python train.py --n_layer=15 --d_model=192 --n_head=6 --n_kv_head=6 --head_dim=32 --d_mlp=768 --vocab_size=1024 --activation="tanh_gelu" --norm="layernorm" --norm_place="pre" --norm_eps=1e-05 --positions="rope" --rope_base=10000.0 --rope_fraction=0.5 --qk_norm=false --attn_scale=0.177 --bias="none" --tie_embeddings=false --parallel_block=true --init="normal" --init_std_qkv=0.0417 --init_std_o=0.0 --init_std_up=0.0417 --init_std_down=0.0 --optimizer="muon_variant" --lr=0.00806 --lr_mult_o=2.0 --beta1=0.93 --lr_head=0.0051 --grad_clip=2.0 --warmup_steps=200 --schedule="cos" --final_lr_fraction=0.1 --batch_tokens=32768 --seq_len=512 --doc_mask=true --train_tokens=169500000 --steps=5173 --dataset="wikipedia_en"
MLP neurons of a small language model. Each row is named by its layer, matrix (up: input weights; down: output weights) and neuron, and shows model dimensions 0-191. Each number is 500 + 40 x the weight over its row's rms, rounded and kept within 0 to 999. Numbers have three digits each.
After each neuron's rows, "fires in" lists the words (lower case) most often at its 100 highest values on Wikipedia text that the model never trained on.

L9.up396:514483483433443530448524572465488421491528529541490448559583509555547542540480455532444558510433472528471531541451470516493536440495527569489518436570525496551578513487491548514561451410502443558485484525522507428468514460446537522524467478557450492531490457531519459499489539543477514500564526521483478482505501491491425564465529506474500536421508472494598519482458472522481556545520518573454533518506475526434492511527505507505428452478494494503450484478527520572496517534471569403525527473553536519536512502430479487482502441478546459480510448394499480564535575516553499467
L9.down396:417467541474513529493514490560520518494469469503492572518461508516463515486494515528486563506517482500519511553512529499493489551522586516485445462479536500459463472601490440507529480460545436376596452510505530485590495523477428454521458480444513559413523508491510455549505560484522529518544574520490513482468462414545502427493515453545477562490468467470502528447460517513539429565498516483427499541462532494513450538475450492516458472446570481515472488472515472573507489491429531568466485596569450461514507448515562510479453514446491458520488505488515579510546576547506493512
fires in: "career", "early", "life", "biography", "anti", "https"

L3.up168:505537497500494515505555512506406535562480544407555464490516488487530512546581459511495480531473494584509450490504462528512501491459537445437517473538528567485509533399552562505527550507455450525535513521535483528489483528508445519440449558470553470453517517479448485449511511474451494461541484489456541554485594520516434457492470479472475534543436566507554562520515525427445423517515519460563564515475459473424483499558463516485521567521507503477490454454515447562507425536483500475488518489465461475445482481438500449484557422520561471478549490529483538561612445493519499528
L3.down168:551447438528497563467420494540559476458550486512433533491486498504502471518492473491416561437519444471457487496535523483494504471545515545616472538490431449500499456531581470488477466561502493429431472507556496519503469529567536513485522425529561555528437500504576483546488516464500485506478538545537480483511474585445462508483512439562452529456491445491451439469500562516503588549469482502390518488511470512500483485482485477511457484548525493564463573544508559531534531481558538565545476545481517431536465497565454515505498527425533500515493588516482520492466474470501454456
fires in: "years", "season", "time", "war"

L4.up107:552490495516496559536534503468505517504487526462531497516436451538590495541528445485505450516567557509524511491543489460549528474540501489437532467466514527488554533497530460536483544526466459442440532523522553475512484480461533469475442486448518564472432501475436494517462501472570519501428473457493438559464509574456498475449512519532487576542453464561451448450539512466545433481458486489478503451531475513478476605488471519438414506497528497515478515490582475497491522465509504487455516538472533574450534626494558424431462428477542500500538515565550488432568502574494481455
L4.down107:500511472483500502401489504524472502547470500520500480519535522466587531476558514497459462569503460446494475485511482563479574468473505478476592579498529541460547529488442484570513530569498386562487513495522483587557417456447470432500426436473474455455493540489479564530452496449542449516505554512559449551459527579496496503505533458511466512512549492497503423504504479469520541528401488531507452436521468546506538499442481500495507547519510503558463451532533540528461521514510466505512458499416505525516421483497565502496516453510518469488539550477488500451502486566588580454
fires in: "several", "four", "months", "third", "e", "month"

L9.up227:492469472527504526541506518459491502442549456570546442451457503509487574521532505545455525533495463577536506552450456554563491590515437558518495446548566539513503450480467498567517445504490480521444528473495472515483592464510473502498484480493520467506481445510441466503499477540533450496567509537521526527516483451591489465445491431564523531490483493480501515605507527457544479471581533479465492448552433565533570495503518429501570480430477499522486453513432541498483459429549458484486529553477467538490444471483492549408528621531501449524477487489539528473535481512486448470
L9.down227:483464454488481501450545490485491503489545508624554462524479495513517569542549487504500553467488509481497508479468431460570486483561535464497563511488562503442517519469519462549519470493546462465480479529447465456507496524470438522502514511529440502467519517518503459490454590576503444537509470489518457478543474472537568520473527518509548480444550513518486501537547571467531460554518486483540454514452470493469479447521547511522516562476549518527511444534510511432449433493496449368472629465446485560510596464449487490503566538456413471529505418462470451572514514535498478537
fires in: "that", "but", "total", "together", "notes"

L8.up78:496474511568546539477538551470452527519546455536499448507506541489503562526521564524532505507511511442523417575498510565498464492570478477505419455536526455547477517529467525458432555473480581522466507506505472432472425399533546534430489532482415511463538478542500478454481520554525467519564510511495539528482520507452439478529477510420462483562450537431586499518486481472428511508467488559457505461499521491492455508508550485492543539552533531520495494475461508466582459576558552451484454433511509518451526443508424417516444534537510482479508547449494509432488512461428498542
L8.down78:564499510520484516495498476520506408530518485548439475561520528501536463499500461513458477578527465540443556434598444443422558520506543473476550575566529485472528633509499480448490509547493505457545561538475502478491434529456462508473490501534472541546510458474433465461570563481513432460499529500473535481475496578468460563486425414493505556505442440473478515488523496487456462470527494501466515481418561483567514457481524530477491540564484473482450460512559603473531484499545502517474523567462459572466461526508493516524502459544502500483513514484484554464470488510476456572
fires in: "group", "league", "case", "groups", "scene", "period"

L3.up385:533513568511469571507494471528521520506542574496487482458387530495551524571459427473551564483561551532449539506458491491575544513491563445467458536520598579471427542478458446485448520548509527543518448503579468509492495526456490470452475507522488494472475519543554470540451516572404495459570451510467541483449514504484547461515505500563506492500465455476447488443433530568483536483477464430511496481534494520507449481485540495516504575552552562504532461485384520476529428454419500509525515492460524544513495521565483493507502492520495562460483539528480463473484462526484474452
L3.down385:500559494492518552509449451484496498520529490575500472503456508489499467521467509413525562535469503546496428480597474473564520495485556519560522557529547458481517551515517503561443518536477500561479488576473461557527470465536592487528532507520547512489566552518569505465514527483472445443526527476468534490448511552508509467502485472533464405497430484456475420462441446538485486464515548436420531494509566438455486486493502551487539500528502533519469502479433493561536531487450478467482467411499506556518535495546430438469531512429539448578513466513445416549538533547551480457
fires in: "years", "year", "place", "al", "all"

L6.up389:508508406519515567476500500470496467489534511505472494418475530498529488515522541474462486488574346536512547457530455535491508482471512462478551527530511522557536509510536546420500528476453486574502556526591567508488480508478603530479498466510486535518564584496574501480452498481471555472504488464490474504518505519397472482501453556533510447477455452467492486569481472486492535472489534609497511561496559458445514473441490476589485449453546461457575575533502522486531481555508539472496499478511539472424516517505464490502470508513570469529462398431488519478473471499485535475
L6.down389:485473500495512535458455562523458536491543532496481502473527533511470500466569475526500488470529569453466514488542523535505487416608510499434566476442493434528454545502441447459467546478477558524488544490498491500457490583481489473529474506563522525562446435564595502493503491555433544493483521520485436512593538525491513496482586541466486527468508519496575529507430466528449556494454479495485522541468517543553513559547429450501451496484502565460474442451492427488497491410522581484494514549513399503458509458526548497513534483481510497453454455539521432530435502464562500454
fires in: "also", "club", "post", "company", "is"

L4.up178:569461451484507505530433451522499475508507526442489478515528525476434497532444439482535479508498534478491528569462515481497491466487510490507387524526414428511493477467548475531489449493559487568564519507566520513519558530610534462454520500583429482503501477435447423476396518523499524533467487531483498507485497525501486537544549555468481466502445436524525460543556532510472493547453562543467484484552524503404451543430508547492507507552503512463507509512515480473527494532501572421549466415529547507470519440480477519447470523487528613458513534535550419524496519478545537494
L4.down178:491515517497526471500454558460531474475456433512492516444523486480501516498574552467526466578502478519501547460558505525501479500507461540524469443504547504483534464592560512470523474545429487487487500442522546530512404511484467496485571510499472434504493499570497544476536452485428486436497482436477498513504517494565557500454521520539507580489500546473538542451498433511502536476500432505417474405504494580528483597523510468473425473524535506499505510424488547570427501449483534523511524531473433478518493554460454498529602492539511504602529470572555468534479489467402452521
fires in: "bond", "several", "center", "place", "entered", "justice"

L7.up215:466557478506472469481493513533508433490490429426489446450489555484591539558516539525440465486506478520490521506503541470514506532434516475516526467529441460516489565494459480498466610513504442512538520479468438535531392516513499431509481562487462503555533538551538531516477508446534472514470482523463505528383529522460468480493516476513447489479502501543478399423526521539513503436472499473550519510530489496544526500478571497485506506453435563506547499476526494528496600541522488532578432432458432405546480457465483543514535446472573501468469488499456556528539575507509453557
L7.down215:376453476442536516460483426491480502420504513498476498497570508484608509427482469552541542504516509559485499527556547483511511494438516517488504524504483486520552504552447503487524503497527418478477513516513532531483494503568415449564424484479491518483507489578486474491514484439536510486406543527440534454488535504465474512467513524473552540549543472438553505494496491420475501491401430522500534578509496500525469483489528527520473577492497548498483478474498557506434483565557472542443479462538472501482437502516503535570460497523588542547449558518495556475442508554588434483
fires in: "all", "alliance", "allowed"

L4.up452:460545550529443471544596425505575481489443479532462509483481522516460444401594442452502483461520525473525541520480524516518473494443506439483506574422535544512510550543476484468407414488508504469545490440454468505541475480502503444480482565522463535491494413518508505573468551498534429537480476481477473465464479605499482474470505556454446488522522523456515506494542562486525539532484492481532576505484529505433497491545484545522535440506425542541488477468490496560470532569501500518481550484497508521524548453587512540428548491573517466496485527502594447499498553448483501484
L4.down452:545436430459467505465517519469473501464501518494507552507511546491538465551456486540509599505469521452498537527436521447541509513581508617536505462489516496436459541450575483428486502551494447467537498588536573445505503458462498505533532489468523492489501526521488558410488514551408585449464451581496531488501478482501518496502503493508574455428430450545459508420502548509523457404511502463511462515558462474568526477412514500509516538425542461469525540504471474464463503500542518516527465474511514532413509526515491524514502524518494568516501495593471543515483472569495488463
fires in: "well", "love", "fell", "far", "visited"

L3.up214:526502361483454542512521443446479558566399538500530491445483447489507510511530548526488451451542457567514412580521489450505445503506450531544478517512472446489481528482444481500443407484521518534546520469545539444429533557447463487469472542532504523492515490498531436507447499532552476462485507577511477511570504506478493513504529588472475486492480547492532473567481486503455526530514460503536443465500523533462530553524458455534611486458456531535492532547482463520561426478515471501528495474449524517509471501464503480534519555574505453558455478527577503519522555561464548570
L3.down214:433524578509534489555476459588454523489546552461477593519540504494488480485429523498481575493503492453417516426513544501492515480478498457513564466476494541584569483491471434512418526558479431457450429476454478549588463548518486541488510529534482524509511535524473580527550516477507544499492498450525530537518476494462504467506505500476486517561483497525505489459468509463505564509483405521465442487504453433460427482506516540575488565513510513479495494448487502506513543516417570539510496522557463494416613512502571473501471456422531492533498503488470483475590496505454441513
fires in: "later", "also", "been", "income", "only", "central"

L3.up182:534532473498505443483461535558510502507468563480534530475521458473438485519569565452517460416510496501481570511485504485571526556486442417499503459557497472458430517603533529524500495415540413496504447545535522529481471499481477551561474453567440567502435444507542474498475492593530511480549493506464458515487521588488511492491471592462474474507488485465493487477447566497500445503526417474458401515489504522491530565525521500549441537475455547488601586501587504534477524532483487493419478528450476535507525489526517560530491442509463490531508471506492457469504553494481485523
L3.down182:519587404371474472466501463398488509544516518442495513477385456455506462482504565513489492426488491520493573508560509525520529533500523500508519527446501440480525482511517504531492465456582460516458475517519530498513484543559535510485512456527418482487478463443508539485469566526445482454521525520549485526499459523484540565434525567499523478484495485577555538394477547584493476525514484542494490515505569553449502503536496406566508538451469511544499511532538491464510505467524511463496499546477527508426503556488539533556474478492560475496494422459423489448504572511450481549
fires in: "first", "final", "finally", "quarterfinals"